{"num_hidden_layers": 11, "vocab_size": 2048, "hidden_act": "swiglu", "norm": "rmsnorm", "norm_place": "pre", "bias": "none", "init_std_qkv": 0.0373, "init_std_up": 0.0534, "init_std_down": 0.0534, "init_mimetic": 0.7, "beta1": 0.95, "schedule": "wsd", "final_lr_fraction": 0.0, "max_seq_len": 1024}
MLP neurons of a small language model. Each row is named by its layer, matrix (gate and up: input weights) and neuron, and shows model dimensions 16-143. Each number is 128 + 24 x the weight over its row's rms, rounded and kept within 0 to 255. Numbers have three digits each. A neuron's up and down rows have the sign that makes its largest values positive.
Before each neuron's rows, "fires on" lists the tokens most often at its 100 highest values on Wikipedia text that the model never trained on.

fires on: " as", " de", "ent", " De", " a", " re"
L7.gate49:153131152140118180153126140097148122100136174118108124118167125129145124148166092120162124143079090143158117100150135115141108123112103142141139144105133155131125157121104104105153166140141139175142111129067138158142130147108141160168118076101148153104160122140140114158102141073143165126130143125140114124090166124138113120130128126133068125134169127144147144138159135109134181134117
L7.up49:162100072098111114145110113147124135140137131190160117108130172120097123116165100111127153097099113149115149105119131138112099119140111143138138096133117156186099136095124101172103136120127110152162140152120138140101119131109147096161149145118159096143141126162119105119139122084186125104128135118137154120118135110113146112113184105126075134091146122118143135146121123139099110133133

fires on: "s", "re", "in"
L3.gate302:110094175189130134103110108137101121124098146171150105128147140101114170146127142150091088122125119161138119146162093186100136144069122100113157119139100140153146132130090115115160137130071151110146120144120148169112146141169112105171150136137101127145139118096092078162128177135119158144125158127099178155167136148112109144109170126138132114155126157145145099118127122119130094108115
L3.up302:077118149198110106130129114112120119111143145091163131120122108076126123120089131138138085113154136129183124157182114149091161107101119129119093135147132144129136170106110126113133139130122128113131132128102133171105147144156129126167146113123112137125132121118102087143168118114136135123098149146085161108156165140114118113100179124142166110116099174143125146100117132099122131121158

fires on: "d", "R", "e", "D", "M", "W"
L3.gate635:124062145135123130145132132166136117143115126135116119178131117177157149118135092134123196130134119156161124141137124101156153113125136111089113135116126085094135121080162114118164148129137108142173145104157118120152126127122095145134161160136155139164099166150119149112138100184156128123136145093176133158138140119122130141170127176109142097204133120159140150092125091094148131098139
L3.up635:132118144158117110172128110104116128100163128087170127157139114132117142090163126109134157120132160154148178155142133105157160134169156173121106128121131129092114110125198102155148131095180119133134132119124100129140120140152105112138164197155159112127090135153111143154139119155143140125147138092172097127142139086127122117166135140144121122164137118169091114085143110093117131085144

fires on: " –", "d", " as", "b", "cu", "vel"
L3.gate592:115122109114139143134113123140114121107119149118102104112152134079144133144178163136106147140125146130101116102124112116102120128161120136110086153098115123104145090113148095134131135113151125148102102143105119118120099114091098121148172098130124113107115170130147111104127130136096093152081128129065149142115089138164132125121137096095178128084110112128157172155195094118118111117146
L3.up592:095105114130135105099120133141128131148133128153133101149121076114108143117151137133123150166113151168147114147176125097106118129127120133170100111128151114121119118121102128121112154131103108145149104136151101089149104113119074105147163157132184141087141162120110145103131127110123095139141112111163129136176109149154156142163092161132125138178134170105148154167125143132083089099161

fires on: " to", ","
L8.gate367:160169127100131122091130103157107144100109137118145125112064164142131113114147134101108111132110129165074096149127107160105109174137114108121106106112142124145108132145133102125184149126143098133124107148113140116114159149197122155132105091159145175138105100132154091138174087184126098140137115161142103116141127120126152100105121109094171136141108136126162152107178127118116151104138
L8.up367:139101105122124096153137076159125193146135131123141111142098098170139158133119131125140130102127134118109111126101141133097165173075121099109132132126192106137136103114111087143122117099113133120089123164094124140117113139146158103094134087158136109132085117152100117115147091116128154145123122168132152113109098145124141121103114111106156090133122154125158149116126122157075179122108

fires on: " the", "t", "g", " ", " |"
L7.gate150:124126119123163100137122112130190134113148091121119109102162132096129134121159139159150153134110118108128112156127112173114160111092152131144107141119137125144164158098124100125123142082139133118188112133142108070132134150142129099150113134159106148114100092112147140141110184121113125096146164134164119147119135088144169148145134060157136140126138125119126129119145129116127109113150
L7.up150:086123109131084126131154117122165122110103149180120123130123126119120126143112082099141083091127127126122154127123108173118165149135127159112117121133157092103159127113114138153114071143117096146136141108148088103190113113090089140141138100135133149134122122128143080133099127079084118115106101138165128156139091122133115145154178135122112158090123105112132153088114097168129112165142

fires on: "s", "ar", "ing", "ly", "ron", "R"
L3.gate678:122154136142108130116081108137133160140167134123147124144104132131143128139124156159127138165140114110085195106084114101093140150145089108114131138147105116067123178106138129091115118131117120126087126121113142134155186154105106140154125114127098168135098131138122068113183104130105128173087154125100114096148148134145106141115098094139156111128146134078113178137164191131134138147164
L3.up678:165164098133121155137114123175115103140176132123146125091113139158186156121163143167166167154164145117122113081107134120117174148132138104149146160145132143125160114120090097107123130142135127109124111122103132129148113135111118158163117116130122164146145132109123113085144121100134124128098137112106083162118124139082165131122099183090139121142160116162207145131139156099078127087124

fires on: "l", " who", "-", "m", "b", "d"
L4.gate694:121149100127178101121155112149119174147114165123101152140127122120117116136164159128067147142126111090112090103093123113160118092120129193129139120081138114151131111153152144139140139102137110137095151127191146096102109138068153142150125147102150100090163121139147165124134104090156121116100069129148143149119125156110171078162087137131178098128134098134125149100126128177110110115119
L4.up694:135069143137146124132107166151119114117141131157162130117150119105118146072107125118079133124122144187122112132104089158142112105148154124138137141126132142148127133161115154179128141124148171158137129127123098108143101130083105093118105124126154115078157143120116149126085100132093104155139137107142131111164125142123120137124165167170130139110070132164138119110141157118133111154114

fires on: "t", "re", "y", "al", "s", " S"
L8.gate105:169168128132113150165145101129108133126128109113128162110112148095138143134107128155151144108151148080080119137123119145145120134122157099101134141136135113157144089110115152153135095144130105187131136119116076141112138059134152090160155140158156116119117143166092132142118143147096134115127179060129097095111156114135174141118139140156160131121147096121142134110121105122173143120140
L8.up105:099127134103125101103152115113101100089144150135118144114138171150146161110146139137111077148144143095115177145141119155093117181128105142178128131116146109112115096114110138127134096155136118151146144099125107151148163112143164121106168172135072108132110122075102146167131125157129137155139109100141116133135130151130129139115114132131105172092066095075144139156112136130122125120119

fires on: " |", "|", ":", "===", "la", " /"
L4.gate99:074151151147122123075096132139130162130168097137085119108182101112145146123138135104113132157127133144124161134117102156126104105101148105141148132095099077142160160141121109085103097129092153114111154120082164117124139141111119111134153164139136108123163187156111130135178106110113117149114128133150122156116091137092116146169139143127095165104132141115194115162147137134138119131156
L4.up99:117161149135081117117112127116101159116145144127110143109121078107177105143112125126103108129148122111165128142118104158146109121119134118161182155119106078142131156104120098114088083110118123103135206138089153099146130119095123075140141153134132130116148160160100111128176127117122113111148119108128117116111157129148103138154137143122104172143156156128174144125133131127119135179170

fires on: " the", "ing", "d", " of", "w"
L8.gate109:123087101133158143115157098140097152144096140164149113100129090133096133128149163128152108150145078156153111160115126157157138153127127114127154129091118133077171164153122160100115134138134103140131084122169111192157140121100154150122110154098119084140120128160120107110148113160123169150158153124153118128113186143157162124133133148134103151185166166114112141162185137150130129145146
L8.up109:097122150168143131131090122134185103125153116114108129136114104091106156114122135126111117155096127130125115163142185143110089144167129150132105134134139143144106111177100134114137125110143094144096130123180097149172143118150102121064095109129098099121111121124141119104135134118151137139069149199130133127126147127138106135110123086147153142143121121144127125120112125128119122115145

fires on: " |", ";"
L3.gate660:123089159110152117123085148090119116146109087134150138126171103100158169134154099143141104122172133111162160108145119175137137159126139146136148150134121117133136176138109137115123117127123112157148135180102128079111126148127089128134176125139168131123147156124145153115135116120129130123102104093157110101116156093149128113121156116111102156108128173146156115125178121139136146150174
L3.up660:125147177086133140190141126115125059088146165148111154134137154115135184126132114166158096123155135153131145165136078175158156144166135152119124146142069136143120181150122122119131106101119088114146155130100105126131149128121095110171123089138109091128135145150153133154111115082116105100105140129169139121134131135137127124133118119134117135107093128152129153172148087154144117118147

fires on: " U", "I", "bor", "U", " I"
L3.gate193:149131142059107130126129204179119104096125133140152123079153117194171110149174121119117202146117143147126163081035120119099130097155097152153116141090101154138142133116138133179181165175115134118137112151134125130096123127163117121142166122159144086139145115108120143098125121119125135137138117149146107121142099125120154122123125140111152144166124103125122114092151094151134119159102
L3.up193:135105149131096111163101110133135116157120172084086144110178110130122138161142112135128104109138126182096181140183125150140094077118131127150128119130120129130138128095131152106121102178148129099132092105103103126128111144173169133104101105153128150096124144115144111114104178118086145117145094188121115086117149077077111121111169076126117149162164114101103144119120140166126158120106

fires on: " re", " a", " was", " score", "ent", " served"
L8.gate135:108117160124124160130149153134153122143091153103147132164125134141132136116160090156139091164101144151144143094138119099128173155143101131130094135105163147127097119151170121152155100166134144130115127136119150098158151135139120126112142144123143109146160132120201120132116151118137135118107088153145146112120118137156123136131097158142147127089144110101066130106173163127127144131127
L8.up135:101109128133178141134163108152132135148110162118120135139101135087136093117132139130115135083114168129143064145153136123163106176138146117136135120059121122116143143143145147133076171158116156107170093059176108119144127120129123161100108167150139096144144125095141167153077130090126164109160107058128168148136114111114131125134134126133164086135100104146091130124145165153118132136117

fires on: "\n", "arch", "Species", "ho", "z", " Roman"
L3.gate171:183134136112113111115104108152121077141109141155136116132158109141119110162164116140177155155121160146135156125098101145087132136140074128130152086109171155183159120083097109142120125119108082149138140118123158152143113115120125102093122127152114104140136126127111135103132134102145125125124113136074110111107152110147119147118152122079115131145100097109196110105144140108149096106061
L3.up171:184110153108138145088098083147104118087135131148155147108158131152140120123168134167161126168134170147145141139082106139087122106166101134131145081150110153174134102125097112165131134125135118137109140135140148135151102113120107109119147133162134119159127135120103116119089129114096123139095105148090123108102130087171112185086142147105155149136109098109162126124170135111154144110094

fires on: "k", "ci", "ak", "pe", "l"
L7.gate267:051102148178118130084153079159128158084128103157156128151154126136114109119111136160122176126165111076107135108139153155090118120151146153182137143107100119097106150088092126127127138164085109113117129141113103165118162105110118118134126153149145153146089147131146139124150128160136164145105087128130148089079110109129135117160117135154160130119141111084144110172112141134143121120127
L7.up267:132119160155125141136169154124145163162162159132092112160098183159101115151133146121148119156167127154124128099107138139117162149114135082103098109105117110102085136068136162113113146108142139138155201135108140106126121111151131123111107121125073134151101163114116124132116135084174148180129101140150112152139061137149133117146120133117124078152073133129153114109126133093144121124131

fires on: "d", "g", "an", "s", "x"
L3.gate368:076138143153121148141128120143129144085125131118184081126119113124123142141117142117135101135130159144160158162174106102140105107145115080130100089113140114145172110125109131075172130139116104150126160133129108110116150158131132159110095101111085160139163116176126113128136120131106102119106096138117145139113118124128108139106100066123149149168138110137144138092117136070114137155111
L3.up368:133134141098159111176096118138121101189133116103154109143141098151146150124123149119131105168138148128117150137113148141156103112110128099152151140129105126164139145098135112107160124146181162107075165158152136118107130174121154139094106137144061122177146135146151113149142139084094120163113144110108126113146102137140099145128118098109119153154145132116171105126130119101068109130132

fires on: "ed", "d", " left", " played"
L8.gate168:137144161147118129141141109101152155148110123104108082121148078106167103192171137111133145157121123128138110108149122143111131092161157123110109120127116132119078152112098116124098167086105203190162143131107144103094110160114091099105092146136131131158135113127137169120149130120101107143119112124146136142145135103093161109144086138161134110149107112084097123125172176111125142160110
L8.up168:102163086152140132123132083118174140142148142157143090116134103112097113135170059128098131116097115105138127116108108112142082166122126125150101144131140123110094149085081169168114122125125189178132090114142166117115088129098099143122117133129152147100149098113156140104119136123113084132103121150081124156139113125135139155105111105107153138144098092086098136129122150076139129146124

fires on: " U", " Bel", " Ni", " Be", "I", " You"
L3.gate301:138105103148160137123088171115144113100151115123157174111163138165200100132120092085109158093162115123124110132112120126132097113165172107151108120148142180085151128136132064107173111121111130081127141102110111124118114124118123125136120127139123134144108097174102126124098129111119142126138107166154134091126122105145144148097193154147142147152142102119104108145095131129137174109079
L3.up301:139097124125148140116114174121127082121163093122162160103162131201178093106149108095126141089155121131115121117114131121136097115147146108143111114137189181105152156111136046122186109158096127106118115111115098151099116140147101153145111119133138112121115112153101121123121144100120134125144107173148152119114134115154132151099199146135178158157142091148118095129084115130137150109069

fires on: "ed", "-", "age", "ive", " same"
L4.gate6:148130160057149135152130117132118083146143177123176152125132108139117136162148168160157107115122140107160099172128112138134123166147129117102157135148145151153122122150119089132098126130191119133140107142092128136122147121121126076141128120135116164123096115148156162174132127111130126095096160106138107170145110099122141135125130151138152161160115111145163178148072115106078096076102
L4.up6:102128156147168081146141137125085113096099107156156120146125118128138140115133157144151100132156107151094135120163115142170142125147092107069102107120157096163136151146128138128170143114151118182142117147121121162144098124137168141163164161165134101158118150130153163141115084104134102134162137108117152151123109093148129129138163116160123144099129140119123096126098125100100121133102

fires on: " to", ",", " for", " (", " in"
L8.gate428:110140138151142129148143118168132120148152164126159118073108153116102116135162105130109099151140142146138122129144146176105074140142104153128096161134134110180152154089136132117109146119154124113122140086130124130131154177136092124118133081123170168096111129130128111150139111105159134124139155131095099126106148125173116121110119111120156116116111163129127138120146155120116113165180
L8.up428:122174119114123133134138136104163174127100126163118137144145128116136139165162100104098144118151179171099086104116113113158093138122123115128147158128166110125138113134136144146127129115156132126132116140128100122133135151157060150100129097155132103148126133129140136122091129144171118127116115118138126188134133110161151111111077127096124131106109159114128170154105125104109117094130

fires on: "mp", "w", "re", "us", "a"
L4.gate626:135075111160130153132109089113147117118054149127120124101160153133132135148128140099148135150108119154163073132115119126146116153110127090135095122128151119121105126137110137126138113137136084165152129126130128138128128191119112132135175117145083164147132111109125072150144127158124137133163125131136073110165163152139109181059179124107167147165125089140119141092077134154117127134087
L4.up626:072144129143131147163077119106162152162128155120077151122110113092160137154095196159144105103145143131103091137138116158113179120121138113134129148138118120105132169100122187111118142129110093110116148120124176131130141140135119110096130115125145095133133092145138135129147157118134091137098097138128177141109149120113103139062127155075159092140120166124123170146126132172127088096123

fires on: " dis", " \"", " (", "-", "us", "s"
L7.gate92:120156145162153167130144109159155109111138145102140111158128081103108092125168155176142123143138153129118160089154123129142101136108106137171123150129090126090124147098173119116095110156141093136113154143132090135152102139164127146096185122171147152072125113078094142127135134124101111130132109128112107170131125128119130134113128151125136121093135119135123165140084136139172103131104
L7.up92:138142085144151114141115159115151121153129115169136141113190132064125105135122120124114142142126097157123122155122095125132108122138094143153122126063151127139076130151119108132122098156130116125124193107117132153153081146125140133139121169105129095113124132116123131110146122122124106141151131139125134136078116162122159103129146116092163156117136194140124133131120131124164127179118

fires on: "\n", "-", ":", " |"
L4.gate546:129118165145149108121128111149102129111105137099158151078133161099167118138117112097130146110130159125150076124149127135150132135130154138103133124166118133132119085113134150117157139174137106134113091133135157120090112132146107116126127151120164114127105108112101149122125111131133177112140127146124126120161129141125047117121115129160173152144151086098101114124096173123164089132104
L4.up546:084098161103105111139092129146104135109092109108140156078123122123173128123123125127142126105155136138125100139142114132155167146115128130101139150149132097110119109122135183114156168149151106135109105149121129120125131136150086140145104137159135098137124128139125156095117113114127155108158129130097107096148155136139034092126152134171185176126136096091119128097092137153134093146123

fires on: "s", " the", "me", "d"
L8.gate533:092129116128172163091125093135103101119130119165184138133143127114144108119124157096138156138141128140087137127095126089125147140119153131104162110081100128109113120121134149137165119159110120128168136124110080144149118139146108107137101159093116126110084093151107122132135097166128111114155177135125101130119102145137179152158137136114126147127117127103149137149136139144111103113151
L8.up533:094117136142117127097111119125145137116148106102097137116081164157133128148145163108110135135108153143081122094110166153127116138115088147108134145124152130119097136081140146127130124137123129131116088112130172148130104133126118120122144117124088170160172139167098113114134121146154096199131148157126132144105131150130152147098135130154155155161133125082095152110125124120153091102128

fires on: "\n", "s", "es", "ri", "ed"
L8.gate514:087126131182121070145160073117110087095129138086129112153152132106110094112153132126119093159097127123101165111110111130150117173092087130105117117118106161153138105127117164123110140103099136110158090161151107177119145125153146146078136145136165123101139088159141106139117087111113133132131155114125089157140127121142116151149125147086147106093153125134172142093102091104139153098110
L8.up514:113136125110103141127129111139115082158113135108171142120115167116133121140157117117102084137164166136148123092164099153122118145150144115122127122098152179131127110154164160120136131079116096120131127138117145110136070129100148130181131104109093111136153101127128104160127172109085140124122123115109125133149107156110136109130107151171100142095166129115144131106130118096134164166174

fires on: " |", "re", "ist", "on", "st", "d"
L8.gate635:130133199084126056153138126125165118150096167125122150146158105119112150128130127122124093143138115161084183116122095137129147142148148104143149153109141167144088172134073173112177119107189097170131137127120127151104131126113122128149182109111098126134151106139131171122125112095103117101080114113134119108112142146134164160135089094091126119148125150131156155135123129164090103182157
L8.up635:098146132100118130106147136122105122163115113144145104127112114115131124116108170147134150098147164146114132128132195141123122100131116139169113095133114079114148094165086117127137123106131094067159117141119131088152117121122132126157148085190094109103105156167119169174102169117076167095110110073165131120149151102128138140132116148132117130142145112154141150115140098098109099110144

fires on: "ing", " served", " played", "s", "ly", "ed"
L8.gate311:075152157143125119089108102139135122092074125069168105128084121142151077143144105094111150111146136115125136122082117156138117117101129103126111108137122129119112126130149131131111138091115150120135099161120154088129116152159155128095099167140111173152128131129140146105122096111145137141104131125149145133147156159140126129115111090164153131139132113111094089122119131146157147157116
L8.up311:119113138159118141150089139153153144111155135158138081097099162112098117150129112107155146112115168104120148090120150110118132127190124121117142157146138125104139141164096089121092169148109099113154078137102125116172115102165096160145127179088133118152132094182120168124122099100119143116093143131144126157160128110145124097153098171115165147113126116124105159099121184130150090101107

fires on: " |", ";", "ic", "ography"
L3.gate372:142097120118101119166133110133133085128117152117125140165147137109125141129122115115176122155141127157118150092102114180146132120175156110106138159120142119167139139179122132112135132126100080153116152118153124155102113132113163114124165101154103118115151080171142156123127119129129121063117091162178167078149157132124154159116119137144179135130108115084101159178166140163130117117151
L3.up372:105104137111105086121138126126151125127084142116116131127143157118141118097127095134149151180148112122144157053135124176122141184105134125151157135120152127120115151132141102119107122116103062187166135152109135125092111125119149105170093109119084119151128111131106131129114183098140107091113152120152163125148132124107147124154124120118138133119116140142130144161193117122104128125143

fires on: " in", "age", " on", "g", " finish"
L8.gate119:111108107120099121101143144146108137132124146137164127141126131132141144171135078151139101115071126187095095138116130071121118125091115150135153095106112128149125157074110121136100128171148131125138136124135172130078154114098124151091114133114111110117118101117136094174126107109132134148168133070138113157121182167146128144093115134175144139122117119128165155175112143190119109125106
L8.up119:144141169130123117148177108166112075124113178133119164123105088116146139120160116139143136125090121106099066124141135079167116170160140146096109113115138115157103096150157115140159124101147128123096115152136132121125161174147167132102105144166131115122117103166116125121061137129174118142141112143169110147150131111131178104097111134124136128139151106109118117134152145138108136138111

fires on: "s", "ly", "ce", "z", "an"
L3.gate204:098130137146176155104151150124137096098131148122143099158094130121129149140118138119136157103150140097105105125061121126106131154123123096128156106124148086145168082125152151073167090098154121161151104154123094152149145150123102162139122112124082167121138148124114135117121161114066108119123118100113139097089127115135154123108164104084130140145145101152139093145113121153135114116109
L3.up204:110083141137135132122110125131099129113171119132139115156104130118149071118117139132160160155129111079126123160133148132144136093123134144146186148119139113150160105154135098092193116148175108110125110156088135101125123124134116154137136129126104147117129110131136106111118129119106119145122134153127135111086104141154093122153114120134159153165135101172142117135084159117125165121146

fires on: "s", " also", "ic", " type", " history", " such"
L3.gate554:088154108100126103166152134150112095084125159125115076105128119167150098153099107136108147128141073165139115128129109110142121141117149151167106097124152133117114139134111141186131114137149149111156129164124144103138127130099148146185137132180128128155143119121126129141130131109151094117118111116099172115111120154109166119160112140156131165121119143115123129170129133153070113121119
L3.up554:085140124100129134118154133162114087085119123152110123103129161109146135116118139161136193084121133130134103147114120128117149115106123170111126136127123123065111133149146141177128093113116131107159141134055076096116132165118143162157125132138129158144144114132129119130079116150147121110095136106133118123136146159143115138133160150114142117073101149140184133137150126151120130125127

fires on: " that", "ed", ","
L8.gate653:078126128143127135131160124188107126135117128112173085115072115142120126153114126125146121141153134172113123114141103115101103158099140084067097181105129132086113149153130123137150074151106136186130139129100125114136140146137166107145118121123126137082124086099102127137110085116113132133163162093112097126125145168141118137144139127136107106127121114097136143094147146119115134144138
L8.up653:106105110102160106122139088161133100143109130098114142127135122122133116156136115144117105113142101114125110084119093165086105159150128173137098114140154118156101157127116106113139142114090128142129122111128128094122079133068142077115132107149127116130125136130132140119138097127124114112098128116105129154203122119091144088147115116129148089071138143114128136146156167117138158159137

fires on: "B", "R", " U", "W", "U", " B"
L3.gate194:112132135130116149163126159148061156131150110085130134130179152147113134139150150099140152144133135121132118136142162112157123122188143129120119149097101103088136136098130100154160082136106134146158147097138111103131099113123105154113129168113164106079113127135139143073130142139138122106113120150110131160164158151151158140136164116144159151187169133116088178118119120143176137113114
L3.up194:133110095142134160138133129125132158127132158140083109082123142109134124181133120137064139088140135120143147111132152108184142102132144123128099109132101155086089135104130110141132100104131112110106133114074106163141135117124140160137139117106159104100122131137101091130136120165144131175115104105119139142138158147171093132124119165100143124111136070133111119129089114195137142110125

fires on: ".", ",", " |", ":"
L7.gate272:167145124130150117149105124164119150166126155146152123165115149130078103154146126101114150162110149143136151166115102087109143150119167115154103164146165100119134129083111090113151112140089159130132137120114134078078113128129128146120073146146116156111096101106131127110137109122117116180133099117134115096119081128145135128117136132129092139140114136096103142130107152189123167120123
L7.up272:130104111137104135084142115115134122150131135090111164137078125134119074141086162145115138090098122157136120110156107148140133127099089127154103112101128136148121124092127151131116152133096160170152115140076131111137118148102126131124105116137134175123171089114172103084100160120133144171118090126119139169153095122098165118154084155102150146122112142085146066091109168142104115098117

fires on: " ", "\n"
L8.gate24:135118170169116104123130144116064146151122111132142130081156123112108128077109113101117127179145140159127136085141099100159121156109147111168130136148106086140118111137111082125156158119112132141153139109089123143101126168195136110141132146143144112134155163129079131108134154093117111115127089115162129151120072130124112134123121121154114134122103137102157126112116169113116118152124
L8.up24:091121123134096116149137118113144098117181116149202136102105090113157163135097116098095145159106141128129084152116120155086145156123172080100110152134093122130114137116138125160114112135132172172123120168095115135154180111167139150108143141141140130178148092124134107154096146103132175115146138114126104127108100097106079063110147137094113097143130126080110108097127115141106150107151

fires on: "s", "ta", "ic", "lo", "red", "co"
L8.gate639:094121135111124128091142121120156093127166140139144091117154122120134110131135122137119110129098156152102133170127185135182175129119112107122138147090095134146131100130147099150149169151160166117083156133127125096164111122127169172071120148118105153114158115099146134138113111119107109134079149096172095160122099126141121143148121095133103112151126155110150114117147179107124124132150
L8.up639:141149142099124145142133111174167116160136075145115103112118120153118122093156113115132160114123139182096111132140156155129132101129090095135151145129143127084100122124152106110161117139136145112095134147137132118176102119113102121100171163146083141109129110087145145106086106129186159147171144133157110078121122168138080143105141123136092125144161163121126133125124132106082129120120

fires on: " con", " de", " a", " to", " se", " the"
L7.gate605:129139135161142137106104134119113149132161144146111145145155114126142152117123104111107125116120122107152122124152089118134123109100104157139134157144126138134133185103146128150127160135108150126098129100151137140124126182108116109141107102167143168114074163104083136121093096149115183121127066125098124128151124087153104136194150082182111141121143112126089093095181126098124175172145
L7.up605:171113101130111105109168147114146172175099131165142125133125169149109141104143120120083129117079136150139121123131149110107113151144139160114101147125135115177128101140135093153134151126096142144095163174115171166110145112116122145134095103159086093123113147134153080135153151110147099128110137134132118173132142150064119137129127117105130080154134111141107144081108157120141134085126

fires on: " take", " complete", "w", " follow", "ation", "ow"
L3.gate173:156133089144161155111145168098172136101106102133116166126106155164125109112148141132155137123099132156116138133139145130065125131134138124144090134097118099122097116107106128105087155123152110129054129148141163088128154123094094175134140153118136128104125102122132121138127162110086114117124110123121135171119155140102141143096118169110104116092109135104107158112176140153139098136065
L3.up173:104136119118120110122116149132143137144119113148152154137108102146168134176151121116152168139094125144137130138144098182107138095145109130121095125123131124114136112101105123132098109129163103143041176135138118088124135115101134181163150124141108156121134124131115119106128131128097133133091113121132111165152144168129066159160136137115143104158114129094129167130156140111090135117147

fires on: "s", " more", "er", " such"
L8.gate212:105162144090147080174134135163121120167118151167112136149130124103120180114125125110131120137109121124133161102094122108121130149092111124117053161139111160114088191102158119143143140131097147133084078142158103153156139134146123137162135120133108130151144108114125136116159071117139116181118104130131141134120127157108137119156110111153127124130119159102115096151142146135123123138160
L8.up212:107145170142125104149154133151125111147142135133109128138104113171084138140149176140141175097161134118138119141114196120144132148091090155155129160138111157139102114161154098138130125120133118104109147159125106157121090136127141155143113148110100123132154159125178099141103153135096142182136141124136115114151141144144133118162124140151111136126103123151111113124127195118135130133144

fires on: " comp", " Comp", "mp"
L4.gate497:112119110097116141144139126161137167128082121178131133127095174112119173084120146127073121109139074142099086105135127099114134163140122139149156120115110136115093141140157128064122121109126160115131155122105119096125106146111131102092136141133132152178104124092135180125118124084173129089119118117115162140124145148134133102130143122133133099095126112120120102120108114099148129112142
L4.up497:124130100096079179145119135182161163100114107148117141124111163133112173097124169105120129128151110143093106095134106094126129124132140125160144087087113146105088128150152144119120108129115127132124118136103117086135124108103098115126114121144123181163111124119131156146125109076158122086140116129152144132128138124102153136114159130136134110097162125171153087102085127111145134143120

fires on: "mp", "%", "est"
L8.gate236:123116099106135128122125128165086122128136070163099160104157165136100113144151113152119124149102140148116079075127084086149103150111114094124128156139140090163146155135144105096171153152139099114134146136113110108187111124105138148149149103150111159155134107143149159112116141148133129111122148112129113102118102106106113132172122088128124124151139117142135147088126099102121153123157
L8.up236:108073134100149126143151145108144156153100108116107067174121159138126165107119159071124165150148141116104127084121120104142140138141096108087146109117139108141105147102129139177134126146136114131132073151120155098123130125080071130101119075120124129095092137141148148116150152143141103120107121149084148160137165140105182126167162091177128099108086146157136120100119146159110126131160

fires on: "s", "iv", "ten", "to", "t"
L7.gate460:139148160121077124103133124125143108109137081108156077127118101117097134131092108108135170132186115101136098102136163125123130093065141083122112113160141139180121131112163141126125087087141166138116164144134100140144103117169153137143151112152072094145136106123135095092107095165145122137155128119134112121146117139150104126132113105150160157102140123146122118148138134085145109127118
L7.up460:113149085118113117079101097114156098147145117152113147092153150090110099106148140105112138121175142135120084095132120143160127108113108137131170135124134126129109114093127133158135133115148145130141110086144126110144098161105147151143130135110173133080159132179107142114168132122129119159113093180117163117095150135140079145120119112118114117088102126110145142156080143123088137171105

fires on: "g", "s", " (", " –", "t", "–"
L7.gate641:106139140125132156112150115151087137158098131130161082101139184153165126109110174113113149143145138103158121148122109128115153123118129137196141145137107118123087133102092128095145053157152111120102135168095104161105146148111113095112117122175092156159131132113066142114096148156129132138112120115119102148173153119153104136103153133128133134126151101148128143151152116156111105074142
L7.up641:081149111157159143140119155133110111121085127154100109079142109112152119135113112119132135142147135138113149113134117146135118104097111132148130120122127109132134097118086136102150106121160143145117112088160126144125106131109152115171144124130127108120178088168132154103119156084151118081127131129146152112148133160089128172142168110112164139131122143166174173121110106102139104137155

fires on: "\n", "d", "fer", "s", "t"
L4.gate225:134153141090116128129110132121134122104100084111120090079155124164123143123106185135104123090143118114161142098100163091148151132087142133113158111162110156148108158132145093137094146166140187128114156096151128128131092141174183133109142186138160117143119114123104109124094093145167114091157119103156107137139124120115099169155102129141098164151153129126103137129137103118147130110111
L4.up225:143107129082152141115142136129126125088134158096141112108153120135142125146114185140081141092124142114160109105135124153155111096095108111144169103119088091108106156136157102091129161101143153149127121135128149116116110130138141128088151186141170109137139134115072141138093139109124110124093175145147100152116178111111144153139097131119116116135161149105165184126113117098115099131123